config.yaml
norm_eps: 1e-05
optimizer: "muon_variant"
seq_len: 1024
MLP neurons of a small language model. Each row is named by its layer, matrix (up: input weights; down: output weights) and neuron, and shows model dimensions 192-319. Each number is 500 + 25 x the weight over its row's rms, rounded and kept within 0 to 999. Numbers have three digits each.
Before each neuron's rows, "fires before" lists the tokens most often just after its 100 highest values on Wikipedia text that the model never trained on.

fires before: " |", " of", " were", " had"
L2.up1139:513505522504458492523493528540513516503491478494463465508457483474494529520499472491509500512517529521512462498493504470495546514559502511468506513512523493525512527480485519516504485437510468502493485535534571487475517508470467500504497489505481467481490507491484535533504469499528478448558473512512465533536495509480510525453460485514541518535547530503451474499518475514472489467504
L2.down1139:518482506491526488483489539527512542511527489482487514493439490510482491504503453511516523513515555495498471526486527513472471510544539492478491511541464499546521494491477508494484457489466505479476456488517506444495517509491463428500523490488498445541521511493487481542497528500511482487502502523527462547529467544524528483456474500499522526519480484499499499485514486461470527474483

fires before: " ", " of", ",", " with"
L3.up1672:456556524536436516483503477486499453493458524543481502517487473530504535518501498519507511499544510476522512524492489532494537516539509577459477488497547537507468528513488505511510457451499485515510447518500525529478523539511447501446513515514488468513504493478439485497524477499467478440488502501494447508486494484485503469480487475501469524495469499516467476516491494505480489497514
L3.down1672:470503483479522491491487524514497476542484503490453487510526472550508499507521502528482508552459520521474529493514526521518484537438472494497506468534514521520492479477482463443478499535526504444497520473538498515513532457496517521485514527462496462469524497520453495494491459504511520483522521467506499469470458507497497444534491496543489460461505521518453532501472520493522528505496

fires before: " |", "1", "2", "3", "5", "9"
L2.up1113:469441529467523447488480500448526486490482489505514531530482489503500513489540495530461524485489527522522487482490500492476514494529501497469539532517460494479511541517501484486499481574538432521520467534498478501543509523528510505489514471424515460471469488521439472489537520485467500495480530528554525512503510503525527517442453462474509509474493464536520500479506517530532526476506
L2.down1113:483491488478552548539513510466493533540483496508459522447528511517527525455521501485496535504538485491483498496500491517475493494512489522484499506454484497538532526482503519474506480508491508478503533507494466513514536493472522525484465491497496505526540471494498462500507508459504525489468523513505502496516476534502529498522471511457480505464528490462485531504466477465507460477552

fires before: "==", " ==", " listing", ",", " in", "\n"
L2.up1078:520528532504496510537504480496533498482496494493520493520523572463527571480479507478491483505498522533485518518509535517473483496536476563498450533538505479474531542473539507456498456523465482510487501491526527459499505512508481489490506520501481455531459480504501502500446501505504515469513510472475462459501414529517478525474506531482530505532484506516505484495479503496446486553513
L2.down1078:518504473511495469537437486505503535501518546487499514529496460474455466526514500492545537491522481469526524489475498486528490495558517470496480505495503498487495440503501457516516494487483495463487533476495445508536493547493491532477514491488506491522528499534531500507490494443480521493472474534514486519485498492492479479535469460527484478473509507557522505487492500463502512496519

fires before: " |", "2", " (", "1", "8", "5"
L2.up1770:514502497520495515531517510520461529496460472488543486481467517479518547517493537504454465502526539459510511509511530476525502519496529511533504465502538544524509464472511475523499525489478529453476471539493493573510504487473530482497522507493509415518495505503504446463491512468522504510525478507502532494510483536473433525540535471523511502461473452487523450456555477500435493522510
L2.down1770:482496485501494531506491495493486500461470484419509475496458511519510486516483525512494466510493498480486475501485492493466545484519447497537533466496521487495507504480511524497513490497508516454537490527512509517472487506501483520488556486491529461496471499520516492487526468490528506526472503524512551504470476517511480505547505471489491487483516472512523526489518503452472500545499

fires before: " ", ".", "1", " of", ")", ","
L2.up1667:526527496479485514516475533487508542544502493495497491472501492507459519480475524549512505488513543494457534481533466542488526560476496519526545524543526520531498498508492486488490507534491523481525483573477495490507521556521520475468498507537489466470461498469480493492475500510495452467484508520483495435503518471486529493494493496494534469472502503505497497480507484515488506481495
L2.down1667:524500470535456499476477509536506461544496495479499497490499477488480489478511509505516475516503499519510442532512507458474533534532475492482498524440503494498468435530506457512451511536489507476509495477508509461512534517519516530461484504545512516508481454452464441521551480459500487496506507500521485518528502519480469476552478510504527493485481499543499496475517524488492494487504

fires before: " |", " of", " "
L2.up1298:473466473473473553510494541533461474500522476440490467524485492499491550528502513467502447467484517481500485518509534484520540491490518518482510497534545510508488463534495513513493503532464467497494540475466498511512471503492488506495500496531490470543499476498496441472531498490507513475511502515479495489522493507477490547508503507483521481500506473476501526458488459509493489445485
L2.down1298:502473488493470472482536515530479506505497478515476479477496481523482501506499507489502507484512519463481528488473534488480523484531516484532453523499510492510444503513507504522462522455463527504505560544481475481486476553500535491521484451507499494539509513502472469518496487477470501495554462521503516505507470479534499529527540501507527509460481539487523497471525489515528481449495

fires before: " ", " |", "2", "\n", " –"
L3.up243:514491512519490501511536514552507512497460469495493480473497568490494519530519483507531487507527516482542542505528520447470474485506501522493489541461471500453512521508466503504505479533493481531514502479503508508570449538504495531498487496486501473482486547510496555534493468507494496465496509509503501472490465498505519511502504486473465500509477488470465526452482514502508487532430
L3.down243:506546507444494494515496539493483454484514494528482530482489513464505502492505487501477486502471523511523520469517451545496475484474488508480438529513487524502544517495531481495495513528464479469500518516492499534510512489507457486494525490528497514520473504552453486526518496502473572532486532508531478504483494497503530510482529483525497500549529528545477506524539470444470485496539

fires before: " ", "\n", " |"
L3.up2047:501535535536499481524519516535502507501527496557504467492521488507486495505448519446517489496480483512519479520529509486493475567482532531517514544499534494517465470500497486472542486500508476506447457466489499493508519494464497505508532509500458519507508526495530509477514507498513507488489444526514541486484455519548530499487500506517505504487484573499484483527513516488466443507534
L3.down2047:521520491523548504518548486522491537476491502468486488512499468479504478518505553467463481520498517484503517504519455463495489503486535489483500501484494505516541487532518539474545508502461486508522495511517494490476529440477507522472489489470520512507509506490521538492537475459500481514476492521471541487500480460515528503500465462486507477477528498545516505491486470484544495516509

fires before: " |", "5", "9", "1"
L3.up1382:506487522501519540551509533495483554537521509506489474492525490497523535525490522459507460477437509503496501519506448487512499504481467495542501523503523495504468472468483508451538488517481533527507513509508481509534482511527461511485487482550495440499497483465493516464491468514506510521525523494522525529516520493495495453477499498524461514513498460529473500499478526539487513495503
L3.down1382:520465500480494450504526481502502481442468485476512502503467490507503511456513498501506514533487496497471467451499519516576485516541483496501468466498496492481447505474486480507522518477480550501489466501509500494478481539535478532479505490490475523499506440489491515501447492475520513512473498538479468486496478516498501508522473507487483490480484492492488461544522486517481494543508

fires before: "1", "9", "8", "5", "6", "4"
L3.up1822:523467513545497512492458495528481444503469520509469541492491519451489505472488486492511477492503504470528511533516484518541512494531517481502519530485549525511516495441490536525498504523503461483488509486552477524485497519501471560443474443494493507498526475475477490518533479516494514533454518507504482519539506488558536504505493500514470493470491528544489491527502491489522516504468
L3.down1822:529526505515495526511484520477525478485520484453514527505498524483498484500492540510499469498483523506520524487512477508491507490557508445501475500497481447492496483453507495502477491488512500463457466526480487499486517516486524508485514462487478470519453481504472528498538509521524495498496448446487509448542519474482485475476459447512490499488498514460493462492509448483463537478505

fires before: "1", "2", "3", "4", " |", "8"
L3.up1800:516481526498531480481479433528457462494490523498477507506494487531513534458538523479479516516488487509511468509508492455533493504558487513549515537521544523456516496492521517520520535482518465543514484451483515485538496523444511473506498467491549512535500473530507494440519476532467480465500501483493482497496528474516517513465446514544520508484478525538505499511489500487458542524496
L3.down1800:503513506524513514525504507461512496499492533512541515516507475520474492504520498479482485491519496502501483486520490544438505489521508477477490528486537500540533510473504479521512479475529537497435521456496533479493483541524472496497531455534488511475523466478507501492459469520527491532549480483500498492515489523476508485509432436432495491475507479463501545496499498503531481470515

fires before: " ", "0", "9", ","
L3.up538:507484500508488489507536506512476492533495455474512471539517483474553518508467448485521471487530477524535520511544510499520497480528497439500506515549483507542498512519461463491543497512463510496502464479507490535507497486504570479489499514512493481507494496479475489515483479486504498461494543504522551513520471525490478505490498580475446465478492482501518522482494533448499534504443
L3.down538:503493465465512481484484458495465529547511453485518468487532491485479442528531510484516527521489525457470459502511499535480502580503514519535502513509514518471494507502482496528502505511516463476499474487501543464509505512477472505466520529503489504509477515465536509513535459535467492456501476448512540495510505499520499540443535493464489486485498483485545537498508518474487475508509

fires before: "===", "==", ":", " career", " ratings", " |"
L3.up331:513543534533497530492533527503463501502522538477502484525528511519505532528485531439488479505500478464534526558519470492506476484492528524485485522513433528506537485516523532522527488433531513470483512493513522500485510496528480562483457482495514542485470525465517503534478512497476463474498512518507545501503443529517485505542535493514500527518481477501513528541525505513477517478489
L3.down331:461505464452480531517523524511520488509468507517521502527485520518510467479479522514510512447491471532500506526434508426470524483570506496521515492506485515507544509472539516458476510470497527541490495532492504542493492468505500480529526507488466521542527461494534528489478500584477522496450482492519448517496481507514488501533507482490543509490495506483497528482511494479498499509516

fires before: "s"
L3.up1241:487419452490536493478503498531502537493498497541497537476516504456519545478522517459467501504524513494541464495478520477493522468474514531519495498491468492497534508512503517446574484503519511477494529449504501484542503455473494477493513498509453460479480489478497530544524493526455460486477509521506440457499532511507501519509473522498507484494512501498488511504498482474464463499458
L3.down1241:494528495500485474508529457538508505463504479485499512523521540483475484519526468525509529535491485516542499487496519499514497501538515477520455495452514508530466502546493484489528498499519498500464517429476506487527518474531456541523484480486459495517486530518510480487517507477485519494497519517554478488526488508521508490504474486512495486494472501451495481519481508504461514521528

fires before: "s", "t"
L2.up491:553478523566492520534468491546515532457490523507515534487500531520513483464501475544479513507479472479479491482467494485511469482496479517493493504468495534510449519459510527487518480467525525482531518514501480484489496520514487494498455496546491481468498490543507453474517513485505478505487547495468472508507542463490513546518488540512517485492528515492482475505537530491517479485519
L2.down491:498466513466471502493454493507469500451510492551468483521496512504521485455542505519521505483472488498480512525481485490474522499506543495493492488503466518497501502469486502476507482451515499517482515496518467481555525464477464486519520488491478492513464499512550477500475472462511499535485523500503487470488546511499435460474515495532464479517512482507533522531505521503514483546491

fires before: " "
L2.up476:497481497504475501484483547494493479509446510460508498468510480529481485512490510475518505486528535491495536518519493487531497475484496542467479532510525522522515449493507487468453516498519503468518531521496517508510528537473494494495518475533521507518498475435474492509538472452484493512484485476506462526498526491532502475496458486518504494491456539526498515510452466515513504478546
L2.down476:527498483499520542507461540555498475519524548460471512439481503513518473504527545472542476518523476501495509484450499506486515497517493501478492517480517501515520523516529450477497541525433491492501547469555478511479514501492513527483468466502504466455479516493502502494532520509471525485485506494507518498459524540523481504521478471534492492527471497521493474491488476447464488524519

fires before: "\n", "-"
L2.up1927:507480511485478488528500531488501489491475516534478520509478538465484498507482556498515449540537451485505471488525504472490467517470528471518487469486548481490495431493516457497509524539459493503508487555542490501503496501530499505490520512514512487504566525462481493516493499532487518484465531486507513495528474505496508491470504501529519509503502503519513487507495504508497510493491
L2.down1927:473543473503464494567499508511494502493505498481488494516493511469534507533480502486497517495472492530508538446475503504441478499489502506523483504514521523482498492499498496501495459536504479516515521523511525529471459517513454458504544495510523467481467517553481476491504492492474537496525484487453525446508502461504514512453521503511513496518493504479506468494530506542479514528492

fires before: "\n", "==", " of", " in", " =="
L2.up1654:512482445513504528489439472483512524489524500498506540533472478510550504499531477521469532530488459498516498505485506491476552475529512455465485486498456506521528517480473513477498485494508511484506531512504479483508500459499484438505505536519486473493515448523507461493533451502550506547503507490508494443471468507470540513514519467515517484495512495529467478493493519524461520462527
L2.down1654:479507528471490488545492497527445496483522489533493498491529489467512527478504530484531481514526497515473464514485513493495512520464518490479513507477528483486478471464562539504511528472561437495531503489497504513510520516484562521479506499506493486526530488490503487467496489489506496476494507519460495458530522485495499465535501489556506508535535468509524510552476503520501481483527

fires before: "\n", "==", " of", " ==", "at", "."
L3.up1782:495488498472523526484493483523478540500514512491458471445522507465526535476508514494487490516493470458505552531509462498495486488494509488479476476509504460500520505489488513501496517494472473524424503518494482523447491462517506529499507523502496506488512495539517506498522541546499503501512533495471497487481484493546493516496480514546536499486471465535492525494484522509503514497514
L3.down1782:497574509531479513551512499493501481478532496488508505476502518410504480479465428471504478541463488481486523515480500532461504493504472487519537520527531464498532496489530517499493530506522515517527488509478501482525455484501485531517503535552532471498513506492505469525543529510529546474448488497455476509470511530521493524512511514504497531483477481510493491472511588528445513509538

fires before: " of", " in", " to", ",", ".", " was"
L2.up1735:532501528482492550484501473491482488483493530482465509504475491484531512482520500483544498476488481498456468502495484510478472483526523548509483540509480514494503524474505529481504516502533483515526477477515466496497519439502515502494530513509506509533459484462530535510502481500477490492515456419477465509478486493534492532518485503465493464485517483508534481507498490510458516509513
L2.down1735:498517487413526482538494491472513454489498486512537487501504498479498500516543495473486495485506525481514503491480500517508536506520505484497483527498498492493482497464493487502428530498530457549500526495495452484496498519504497527444495465498494548502486541495513479526490460486522508467475495462446482533495450491487503514492525503474499507546509471493521470518522484538462563545542

fires before: "s"
L3.up776:498501493513522483506470493498518543477462483476487545511525517444473488479512490491517515499538481518465545497516484474517490488507507541531494534514525532516505567458539470498519489502496522478494490527517511509543534513501496464529515501492524442491482530523486510515477513521501482471534522555494474471508502433537477495527491502462455544541462462500484500487541487492497488528483
L3.down776:514499494474481516511465543449511512465499506483504484515458476521516500535526546479502499467467502502520521505505473507495530503512476512478466503465489513570500525525506507469500552452506472472496538500468472513518536497499462523506493509499544536516478503464523495537511501488460495517498490507472469457481540504524534452466511468501478508528474488510486487488514539517491499492467

fires before: "\n", " |", " of", "-", " F"
L2.up1104:497456529479504458537508514476521499532465531509501514494509510506494515525498490482490498539494434480499502453498506518534503471474473525448499502459538480518499470520511522468517479534533496525513539538514479511480520503487505509479512473459464501522490499495474523491512462507491494523502539503505539499537475490486550530495513493487502509496477468518489523575523522500475488463519
L2.down1104:505551545495473497498529491506494510488495513498489500514511470473496484499480513497507454471482525495519527528458478489499465471533509444477500490528530498470515497471483512489489481510461463556518483469546489485478484544470490484508540526506481513482459527541500462471492492472513516489510464508489493505469481485530518496458553494530524480529486510490455478453498502501471480554502

fires before: "1", "0", "2", "."
L2.up1424:483512500472493505524466525513547466486502505495508476554510521520487505516466507519481494507484479495516551473472507436518508488549507478473438502516468458514501531476492532517489496526458515484499532473517495500520546496497503496486479496521523522496500515508493510509498529552527463519498501506510451554474492473552525507519528507528464508551509479540509533469507533529493500518486
L2.down1424:498520514480506489536447499449477501503483493491470499516499543461519530515527523475493496510473492495460529473463496446480518471503499488501493557502467450485498532520474528535495469526465467522498484467475469453540462478537510503476473489551498482489494505486512504434465486444504517505514468483498514536521514514536477456484521499494495497550537520542482525485501523512481522531519

fires before: " ", " of", "==", " =="
L2.up1935:547504480515501525514496532471560528511450469497479457505478511509525506510485482470514431489500468506479488488522544500509483524491499477546515490488466492521485554494498485506476508506516511511514518540516513458506566513485545488480499514489497465463505451484496470545552494533517475516524513500499466493460499450503490517501459492448498458484511498531461544511478466480493534502500
L2.down1935:488466508512501535482498528564480522517516476464532470489480515527474495509479500469569456516471458492475499495536531482468472482473496466480496503507511490536537488508526468475497503489521503504515515547472517509501521499468524536500539486525485534467461506441455558454533472513509451491510489460518476495515489521487479483550484521488488476513525488548462501523462507504433533516513

fires before: "9", " ", "1", "2"
L3.up1331:505512508534505476505478504518530456516483511516479461519526506492505464491498492519478477519504469468519483506467554453500484504481540473492516478503510506507549527491475498502505516472471500482544524520519482488538510516499499511484515491497530496551549514512493514517522470496503470496475542436516516534515460490528511512524535461446458464526497492548483467509514506496477520476472
L3.down1331:472486507510552542540491498493481455511493461496505527494484473486492507494505552471450474497480528459506559500466477453444526523476506496486487500497494467486508504491476483497529518528488496452495499520515482482481512493521507481545515511552473469522526507491482493512467498474514476503481496542487532523555457490474492466494434508465492478524506475519480448520477498479533524481536

fires before: " |", " ", "|", "\n", " –", " Win"
L2.up1665:497499478534536477559512535539510484512484510521516502481508507511537504484493495469481522513510491464531492475513487508478455498483535509521491507545490481504510495511514425521473490512481503517494485495517550507522533504507463538474496488494520526524523542523523527500513498539491495498482530515482502464488516504529510516478512481492495491473432472525510515487495491486499516482488
L2.down1665:500521494496523521561506450526496529494495530549499463500478491485477497514493512516524521515525479475522505486507496520466477505498495506493524517468499507463500495491509495485465519509481501531513515520465497525507515517509517544506507494474489478550471461507502458489513508541469558490503540508491502506532516516501472487466512500462532485509495506516484552485512493492519478569515

fires before: " ", "s", "\n", "t", " —"
L3.up414:503493512493539515490494515505511501520463507532469480512499454511526478497516504495511488491490515521480445499498528466492477516493477492528471489467483490480517512518547537499511514515480543508516484465540505513539482530513466479489499531512484498526478505491523494509494490501486492503499499530520469454513477463478509503467507487521514477511442472503500527519502497496460463508461
L3.down414:496506530517501500469467511469483526493503494537479492492514459526527452509483470459501464531501500516492492539505496447507502532505510477493490450475475503510516478504501500505484472505544554504533463461522488468482520510493490474527486530504459514514488525556484496491476512500536466516509474478494538506463552458512511484512530506552503459525501478511539470508471484501508482498479

fires before: " ", "9", ","
L3.up1549:504479458496472470523502511494489490504479479530509500497430493531431501537493527489525493535439489440502485503509506476522533506506483485471507501462515469517484549536471560512484561521493514499508494500527505468528509489514503501503496469494498455530502521475530508512566457516502465497502503499524490496483459549505476527495481486486489521464543473498485468476498498466494563465496
L3.down1549:453499458507467469510532503520529505527489482471500455485518423524464492545505519493512472518472502455520480499458462511514501498509489500490500464469508429523492523499501510516533541501490475462516504491491494518483472501502532475498486512482478499513495482523497480551558487518461512494464527460482506472474510495492477546493514509469534483518532460484517479489489526505485503503467

fires before: " to", " of", " the", ":", " a"
L3.up2024:515511523504481495545514475509502489511558489511502478473509521502491507533542557544497518495511464489529508466500505494517500547521524588466474490512491529534524522493468508534490512488461519514500452498498516505528542505497504475542516498503496512530497506478495527518487518533498525516494548537510514493463497471535552512512514493470511468547489485502462502461504466509482503527493
L3.down2024:515523495484503488500542473518529524509501502499530493489471493495468510534525485511506507499518492489501492578488520488465496513503508501476534516506471490500494529465466533538533507538494520515510486482527518500459497489500533526547546498512514534481462541510477479518511492554546452485525531535525517468496512474521526525502530483489480504505515499473461460489446450515533493441486

fires before: "0", "–", ",", "3"
L3.up1768:509504462464505491513484459448459471508508492476507502533517513489485493542497515525486494478485501526486525495497484530474499517502516485499511475497534524542496495502545519541492502489488442473517492481528488501477501518478538463526503520495502529506507485487492499521497492506507482495513522534524507461505499511512515530527496510497489537475584502511477501491495512495486477482489
L3.down1768:507484476495489471498483509457483459508518464501533504449477517511524493485556481520536453457474489531498469461510527485469476510501552567485497549471450519522509479533479515506494491496482524532534511542527534484515489456520508519473510509498456492468487517488519480468488478442485488500484501520485541482461511547516500523447485554485503484487490497507461482513500494520431504480564

fires before: "\n"
L2.up291:529533503513445517536499501566512521512514476521566484502484529517474485545527501519516481540524494517506498449494485529484512456518493508502458500489518501476518470504465520498481542481510521544486497521522524498494488490519490518494535506496475500500502513528451457534537474515485513493535499528509495516484457468532480497480530521480536505504523520431495512479530470473538476523508
L2.down291:515487458537578516545503537497540524509509497469452503528509451540516472484512481532487503515482490481523491524490458499492474509491525504505506496489481496573487492538482518467522533482569455476506537507524524489490457515505478475473519490456464492524500512505503531503510501466497462500430552494523498515523513494537507485495527475527482489496503467482485506489493498461495501478469

fires before: " |", "°", "5", "0", "6", "9"
L3.up945:517535494532467512497486446468473555491487449506504492478482485517481501454535520496563447493464494473480504487467523513526511520527521508525517526422521500504480501496527503480498510493473498496541470551529500510513477467483480477574438497511490500506506505465516483522537522503483545507523498504526510475509505521504526489525490470505527488487488474512454507506509491551494519531497
L3.down945:499505506480527521520544527495500473454454466517497469497492471458484545447481466520520505470470525487517506531492463466508516488522494498492499499508426467481480528498491469489491544548500521431493497524542486518501516494506516540482503471472508461467511469524537490527482508473526486485465498537527485506501502501511496464514450547486523526459522458485494519483508492468470485551540

fires before: "\n", ":", "-"
L2.up362:498516511482530508539535464495488480515490478480445506509523474493502499565456481463534494504505477517506556499506499500511502488501520463508556453502458516488494493526484509510463505496508496543497477514521502508517480523494479469477506493510494475538492517471472490478530503492491520534476533486489480501512447467511459519561499534493519501494489520467501455488518512464520494522494
L2.down362:525524487475521501518536506488475442494485492462468463509505503539518538513484493538480523504505480525550521519506520510494488502532487507508511514509506514489483522516555464451478475507518485516477476505473491523499523515544447470472497458492440490487466488478482494472457509539495478468494498505507509525513498528488495520470492500493519523532482526513522541510523525504521502459505

fires before: "\n"
L3.up965:523453512514518519499530486445467536465492482481517491501472485498516552506531484505581459509490504503524486495502501513466486440541447480527535501499487508489482467531517538469504499502505481525538482492481517491493469506469491487471459503503455490477534487489482483470499501507518508436475512529478484501498494507493536488497544473492530509520506527496521475508495498529495496513521
L3.down965:492450497482487449503489493520505501528547504507481528512491501489528495504516519534533490522474489512458489512517493496486478515514491504493532488488503473521469507515506474515543521505525482533526437535482515525491513539485451478493524538458535482519518491532440483538501503452478519506444505445471481461444516483580530498533489519515515498552498502485484490489489510475506481490522

fires before: " |", ":", " –", " Charts"
L2.up482:517479477504486529463500509499478526524480531474510497439494513467529510545529540480499524474495478470478506509524494531532512502474575542510521495546485526480516528504533494516476585527518519501521445475484497501494482493539458499463466490490547468509489463502504458540526507499501503536516490503521527530492513538456472487526491499497498520488503484492489472549516514515499461492493
L2.down482:505477459471499496497545527472500464503523512454521532480499500492507478513472487500458543489530480448471490550486462478522510488546525530490474476546505532532505473515502494485491500489536513467449492485497545486473468498481476520481520527506477461507555512515485462536506517513519549512515507490496489513511513504460504503534523466498493501512490543417550479467502499476493480458525

fires before: "|", "\n"
L2.up1229:493509499525495541524498536542497457511467541544532523480494526525494507494551518519513526472504517540521500513498557494516495471474467510512478461528503543508496480523484482526536528481478420525486508486489503512489513513511488519495469479489506473511460502532467501524455451472499518530512514520474490496471529491490498530445550513494500473486492510484494515508482538518503518484533
L2.down1229:479518491524548504516554517492485512503477505511502496487531550477489514534474505520527533486520517512528525496504503500486517493489494561503493460543536513504498522505486509499501501483528515508497516527453501525517456499471462463521504489493554475480465535517498503493521492435533483546538485521522507525511516510487525472491539490468489462479479462545506510499488466515549515492475

fires before: " on", " to", " as", " of", " by", " in"
L3.up1232:456502483460510481546529499515480498519504464489486458484478465479492540507525538505474518483522474500502492521510532511495478427478462511481511496498484514560469511435489494458494493528540494522500550491517503528491460505493501496513486480528503485552467499499526486517462514540448490446554498500481497500448490472481499510512513467487451534517484479503471549534473477472505514498469
L3.down1232:516477504428459489492466504481460503510511510461506518516501472529501527515487478500480488495527488491531534486534526552522479529530472515506476500507517480464486502490509508494496456474510494497513471491476528518535485539483495521470529501498464447505516473451496510519488519548461491521490489476544520478461463508474500504523501466502510495522472503506499497526524478541530521500519

fires before: "\n", "==", " ==", " of", ","
L2.up1571:508476472501469463503493511548473494454488507524520473517506487492573529508513471475526494501505524509494508534528513506487492499519517532478545489521512486477520483493497453463454509509514472480538522512481479495515484494482501470458519478490527482484513457467470508494524486476523474543508549493553484488495501482496538476500464503495450490521534480505504505473486531505446545490514
L2.down1571:468511515459508462512563486513479472502531504518518526541479511512478473502507501499475526504520514520472524520527503484498499471537509485491506544528505473480500505428498564493441450540534461498516511506497509508497470482493509525483521480466526532525504475505465493513483474461527529485518525464483497498511499514512527485497492481489515442467537461501553514504488452465526527539538

fires before: "1", "0", "2", "9", " |", ","
L2.up1166:489513524515541510509517501478484511506495513539498461496476523549522455456485532510533467494500472545495532508497523515531463515499496494506466546484531499500557513485469484540469501496479466467489541508506492496515504507453491501489494505487459469513567526506540521504504502525474487481502481471545493495467416528508501512513574514468509483535488485503535486485449503488486492491454
L2.down1166:466480522468491497520489519502525477465460515546501521502538472512489516533459473483515495495499493498529528483524519490516542460530541506532487551476483550548509520503508515526486506472506511495489501497488480484469530482520519490532534497513544489504514499458516524461486515508461474493497480478507504524516498520532483516481508489497538489513484457455470518495508519498498520470505

fires before: " ", " to", " the", ":", " –", " his"
L2.up1740:541528518502481479487481461517505519513491484492529554487489501523534511517492489520468547470450489483495467512511533470490542460519520526480449481524562492505535492524458483498499566485485500502529465523501546462519501494481507496484483483505526536512473521507494459503497457469509549443507527496475492520509463512500499516491517496462443485463505501518500464506425517569498476471482
L2.down1740:514497504517489475533515521536508519495481496507513519502507539500501507526506524487486513486498524508478466483496467486498509510515452516461457467491530507492472526483506438499490472498487520572558493459507496492471495513549536510518466509471514486485478484461507479524524506457474472529524530478499471490477496495534466487482472486464466469495501465516475468513459509506539518504493

fires before: " ", ")", ","
L2.up1881:484499491488504479545492559470491468465462559503498488489505500528493499453458515485520481501532527473460474544515498474497502509516494477493478484483517468508551476499541475494515532502488504498506466514501501442502535532449485504467466496544449497518529485512499546516483456554503458468499517496498497517487486473487518510483495511521525444511502491521479471512494472525500484480481
L2.down1881:522484508550493478499497512501483523465501545471495511420457484518467507450475497452539506521532526539514544513502509506487500495501475489531414525465500474514532498490499523503516502514454492461502493522501495485478536524472471492457477519480438510499488534475477459486522481500541499475503523485512526511489450506490501550527485474490514517519489542472501532449460465531501482501448

fires before: " \"", " -", "2", "1", "\n", "3"
L2.up1975:498469484506478489497530476500486540480501502484522525521525479512505439491489462484465479469542517471492480510504488455493507472531458515525519499537517508515496539551436535556476517474460533483525515475497531474508517551510525515522477450493485488510499519493450477473468483509483494546521515451510480498482513528497496488560518480433525451528505524520513528485523519501500486529502
L2.down1975:451494510499486507454499444516462500520503499500494525527534498496487496526511468499506490535474533483480521523493473450508541504520499484519516492506441499526474491512505510562506548471491490502509482488500518497500533467492475516495517507507506507505462508517501498515473477478476491510477530544481509514525474482497522506489473527503463515513473544506486504557518492494528478540523

fires before: " |", " –", " medal", " first", ":"
L2.up266:498475522516486495543490491505504519445532489489517481497478495524511497479524527491489471461489517498468518509482499535478475493476521533480500490499498485490492513513521488454503473525490524524533504535525532505517489499506517498479521505532513537494504489469480501514453510524529481488494464453472501493530509476489491504510480468487480452519508476528481508506521487502525478491497
L2.down266:520479534457493503563492459479533519465513517469527459456504505507506499460490524507515533508466524453507529539496480499408492473508482470514469473478486500511490490504492505457513462501478520487499513490500493509480498513471514473535482488500534481548475503500523534473473499477522504486498500481481464526477479461519500491525511490504538498488531520510466517507516473443499459478518

fires before: ",", ".", " of", " and", " later", " in"
L3.up314:535489459532488501502512487532479528501529510483460485486520498436528533553543486496513523468533536507475526488499514504478495485502488512504476444495493470492516504473454489486475498463479495514496503535480546539479532508492526490491484531486449430507468471491451520481469514527459473499503515544491487505531481463482503519514506475517516467476499499484500471450515517549522480509456
L3.down314:490483499469505507472494499486509511511512461495550475489526479522508501523462526492468478466503529440460487496499514518491461530524498514509528470486463495509506476442503521484456491423502487518520558503491523471457489501519496480516501487489508472479482523457463514499494529485498511517451515476514493496510465492533535468497490502520508505461456511467484538489489563541472486495473